Weights of a small transformer language model: 16 layers.
MLP neurons of a small language model. Each row is named by its layer, matrix (up: input weights; down: output weights) and neuron, and shows model dimensions 96-223. Each number is 200 + 40 x the weight over its row's rms, rounded and kept within 0 to 999.
Before each neuron's rows, "fires in" lists the words (lower case) most often at its 100 highest values on Wikipedia text that the model never trained on.

fires in: "new", "high", "however", "west", "south"
L2.up243,206,163,233,220,146,209,157,183,141,183,192,177,194,205,164,183,237,200,263,254,207,230,197,214,213,210,198,220,189,179,233,242,195,147,111,169,211,171,236,230,290,185,252,162,219,240,239,212,157,172,206,188,191,209,215,212,210,129,145,208,219,233,228,281,202,228,213,196,234,193,195,166,183,130,192,159,183,198,201,172,256,138,260,149,169,166,176,172,259,269,281,210,246,198,166,212,157,207,186,197,219,174,159,220,201,212,215,207,155,186,130,123,204,220,179,205,179,241,277,235,251,147,105,176,201,223,192,114
L2.down243,124,192,175,237,267,137,223,142,196,162,245,138,182,219,218,212,171,232,265,188,170,128,232,140,238,179,241,181,221,241,193,194,233,167,190,182,258,220,257,256,278,172,172,222,242,237,197,202,183,220,242,223,203,235,204,256,219,227,142,185,127,220,236,200,167,202,203,268,178,192,265,186,217,190,222,271,223,197,172,169,211,212,173,171,203,170,169,231,128,211,192,146,175,192,162,226,184,227,248,166,306,195,143,149,233,231,174,215,213,167,167,154,226,271,194,195,216,214,140,188,180,207,286,103,200,120,186,240

fires in: "january", "property", "released", "properties", "rhode"
L2.up483,139,215,215,219,182,246,198,196,229,306,177,197,240,165,197,197,202,280,193,98,270,193,116,221,169,174,212,230,170,184,186,152,249,220,192,198,223,114,149,191,216,175,205,110,201,177,225,195,186,137,154,165,269,234,185,175,215,197,148,195,237,270,196,167,190,220,171,158,226,244,179,258,210,237,187,200,126,200,187,265,177,224,253,206,223,159,245,120,206,214,235,246,159,191,147,208,255,194,259,247,101,238,244,173,173,221,179,248,153,171,179,262,242,261,170,183,137,185,235,219,263,229,165,178,168,132,274,237
L2.down483,208,175,214,171,216,288,213,190,187,267,202,147,196,145,229,227,269,241,252,282,268,263,241,239,198,185,177,181,129,132,221,161,159,214,224,200,230,221,169,152,193,292,180,206,210,139,139,166,116,175,208,107,173,191,246,202,130,158,139,167,193,253,254,147,229,242,156,200,239,225,170,183,201,103,247,240,249,230,127,222,138,211,207,150,239,249,213,176,163,281,267,148,123,227,191,187,253,186,145,229,230,213,206,260,244,256,167,212,159,192,207,258,255,254,206,172,204,180,175,199,176,191,154,221,183,181,256,172

fires in: "university", "species", "specific", "peter", "building"
L6.up507,222,190,193,134,178,135,182,171,241,142,211,210,252,172,167,182,210,217,158,218,215,220,295,235,265,174,173,219,201,229,286,228,300,261,216,248,217,164,151,163,190,269,229,222,195,206,150,208,145,205,175,186,190,173,197,212,227,195,176,219,216,219,175,257,217,194,230,146,208,204,153,195,155,216,183,202,148,163,206,194,167,160,160,124,220,192,209,292,263,211,204,252,233,174,183,195,216,209,202,209,97,214,234,183,176,155,205,121,223,172,180,192,184,233,222,154,204,270,181,157,155,213,267,161,188,155,260,197
L6.down507,155,184,254,173,226,207,204,120,200,224,186,183,222,142,206,219,165,244,111,221,193,168,232,192,213,175,158,180,188,199,285,295,208,157,240,225,161,188,187,187,196,215,79,293,228,209,206,154,190,237,183,188,178,208,177,139,242,201,139,218,249,229,206,174,169,201,251,262,275,221,151,124,223,170,191,258,142,194,113,213,173,148,205,134,209,227,153,195,237,185,112,240,201,169,214,275,227,215,194,241,238,247,220,166,151,152,194,218,248,115,219,196,198,204,153,189,166,158,267,171,201,241,219,255,253,117,160,276

fires in: "but", "also", "who", "apps", "east", "such"
L11.up55,229,178,192,157,247,163,250,208,202,222,234,153,224,215,158,153,201,169,204,250,194,226,143,221,213,160,183,274,235,210,167,342,266,222,223,235,188,180,132,182,279,268,175,160,125,200,265,234,201,172,162,208,148,180,180,250,202,212,188,181,127,206,208,211,260,192,199,200,237,208,200,101,265,212,126,235,232,176,186,243,188,164,258,245,265,264,181,247,165,162,236,162,179,123,153,254,227,169,201,194,195,111,225,196,192,238,168,312,189,155,237,185,191,214,210,267,182,186,252,196,197,222,268,148,157,203,197,177
L11.down55,131,195,214,172,218,245,174,242,214,255,237,166,191,149,121,251,166,204,262,180,192,231,211,110,233,210,234,208,264,179,138,219,189,188,196,165,230,207,201,269,177,194,214,149,211,219,217,172,177,202,258,164,167,156,207,143,191,162,184,220,158,273,178,155,175,154,205,92,207,166,165,114,222,144,227,253,186,173,188,219,166,167,157,177,155,182,183,242,263,232,257,246,186,170,169,223,170,177,216,204,241,218,177,254,196,261,205,232,208,257,157,218,188,246,222,140,186,137,179,249,224,206,240,227,177,193,220,225

fires in: "between", "code", "together", "name", "zone", "video"
L13.up299,212,282,208,212,181,200,210,313,205,154,247,203,253,241,202,266,222,220,222,231,214,154,224,201,137,153,188,265,278,228,182,132,169,255,241,192,192,153,224,250,208,214,229,190,183,202,211,162,179,205,253,202,238,205,240,209,169,196,257,220,241,232,136,185,271,219,188,162,184,169,186,174,175,213,156,212,176,181,219,141,204,237,184,186,202,155,276,117,210,127,271,253,225,142,233,173,235,200,143,140,189,221,203,170,170,299,273,152,194,195,173,194,234,233,261,212,257,200,195,195,198,170,139,243,226,226,192,184
L13.down299,247,226,281,218,219,215,194,187,205,151,196,125,205,207,121,219,187,200,221,130,203,193,179,241,246,223,276,202,144,155,204,100,209,144,210,111,145,223,178,210,210,200,289,261,185,197,243,248,196,99,176,206,230,172,192,156,189,226,208,184,163,212,219,189,182,175,183,185,150,292,270,207,244,207,223,198,244,134,246,188,238,134,126,216,231,174,207,232,209,190,203,209,165,156,195,162,191,269,211,239,208,265,190,207,200,132,184,215,190,197,131,241,236,228,188,175,235,230,199,191,171,279,186,174,243,138,192,183

fires in: "have", "along", "whose", "left", "wrote"
L8.up1,138,250,246,204,232,246,212,178,173,251,184,121,137,171,248,175,127,204,200,102,178,192,192,220,205,180,130,177,189,281,198,277,234,143,235,184,248,172,178,256,246,212,205,235,251,164,212,230,183,175,168,204,205,212,169,143,227,175,149,133,191,183,191,259,150,198,252,181,195,241,226,161,168,231,189,184,55,199,161,148,210,226,191,194,179,243,214,222,163,198,193,143,134,168,84,220,173,168,214,196,225,181,158,244,153,182,252,207,191,276,217,189,248,208,219,213,153,245,203,282,182,282,281,189,167,230,188,210
L8.down1,178,199,233,222,162,197,149,130,136,218,230,214,183,240,288,162,241,193,207,245,176,221,218,189,224,192,128,139,231,197,151,276,159,174,246,150,213,194,196,252,246,223,202,207,170,218,113,269,188,213,229,179,253,171,212,200,150,237,277,163,172,221,214,189,179,175,278,202,197,266,225,266,243,214,217,182,210,178,143,181,222,199,181,198,156,195,181,143,115,106,279,209,189,156,207,130,171,140,182,234,239,154,177,165,140,206,209,249,289,146,205,278,157,247,215,205,157,156,198,195,178,247,200,230,163,136,248,248

fires in: "united", "best", "public", "military", "professional"
L2.up311,148,145,160,152,153,126,181,178,237,172,268,213,143,200,155,228,233,197,211,251,210,194,168,178,234,224,189,188,263,288,221,224,288,178,210,235,144,274,168,193,174,215,188,239,264,202,255,181,250,161,199,184,209,260,197,250,213,199,162,228,120,165,169,210,208,244,178,149,164,176,206,193,202,231,181,240,170,171,263,192,175,250,168,176,229,113,223,243,176,211,163,274,181,222,221,212,172,250,159,172,103,131,243,284,184,180,120,198,150,152,219,270,177,202,265,258,160,134,185,235,169,232,200,152,163,202,196,133
L2.down311,175,178,140,213,234,247,195,239,156,221,220,200,219,177,230,194,188,282,258,161,239,215,241,266,246,211,127,220,226,256,210,241,163,157,238,209,230,235,170,204,220,191,116,243,241,177,138,228,168,207,159,167,263,174,225,193,247,192,274,157,211,162,254,198,234,211,222,241,175,211,159,223,153,219,134,184,233,203,213,187,179,195,184,191,242,189,256,211,94,187,177,168,183,212,230,167,192,202,224,164,191,233,171,209,134,184,212,228,203,162,161,126,272,150,238,225,138,191,270,187,221,220,219,151,194,170,181,157

fires in: "however", "century", "never", "theatre", "center", "preceded"
L8.up378,143,204,231,187,176,213,131,191,163,229,242,174,226,184,210,249,175,216,204,139,241,219,192,325,181,168,187,255,229,183,202,191,213,243,175,184,245,239,130,74,191,143,198,146,184,179,127,156,183,156,254,167,181,251,173,164,229,191,184,275,184,137,194,178,144,224,256,165,238,192,141,126,259,261,213,195,155,223,222,256,118,196,177,167,179,205,195,214,189,277,154,173,206,262,162,153,280,254,163,194,190,193,233,197,179,183,101,248,146,211,168,247,172,182,211,224,244,244,193,223,204,264,197,218,177,271,193,244
L8.down378,200,158,252,182,126,191,150,180,178,251,199,194,242,273,236,239,202,160,179,266,185,105,178,268,143,174,225,255,133,137,143,188,153,240,178,248,174,259,156,186,205,180,139,210,171,196,183,294,201,191,167,254,189,224,281,75,258,170,185,231,227,200,248,189,166,263,240,175,234,225,167,159,259,252,224,231,278,255,159,209,148,228,121,129,214,169,223,123,162,270,226,183,274,243,195,238,166,219,196,157,264,242,166,201,209,196,177,226,161,279,216,176,247,160,254,138,216,254,170,222,207,341,195,241,163,272,133,202

fires in: "january", "candidates", "bronze", "significant", "despite"
L3.up507,297,168,240,155,177,158,220,202,192,231,199,200,252,199,210,95,292,273,193,187,251,219,197,157,280,219,151,158,230,216,201,195,223,217,268,130,173,196,141,225,215,164,224,253,196,176,174,184,256,158,228,210,279,194,146,251,207,175,279,127,283,78,190,267,198,199,154,231,205,220,189,164,183,210,206,218,213,154,186,220,203,239,168,175,206,196,174,115,214,197,247,187,188,226,155,229,179,211,207,128,224,189,219,238,203,217,221,227,229,219,171,194,248,148,205,183,310,199,231,177,210,264,166,170,182,182,161,302
L3.down507,191,151,123,159,227,205,160,173,270,187,205,173,168,179,169,170,201,208,245,220,257,185,194,227,223,214,260,131,152,191,154,281,236,166,196,230,201,232,149,249,158,197,225,160,210,252,273,223,174,173,155,266,218,164,235,170,208,215,236,201,212,223,201,204,207,251,119,203,142,151,179,194,236,128,203,174,209,223,196,215,229,230,193,202,278,239,121,200,208,212,214,184,212,221,130,167,135,164,200,189,196,179,185,236,166,242,244,316,135,200,165,151,182,241,200,166,211,258,158,221,221,199,189,204,184,194,109,185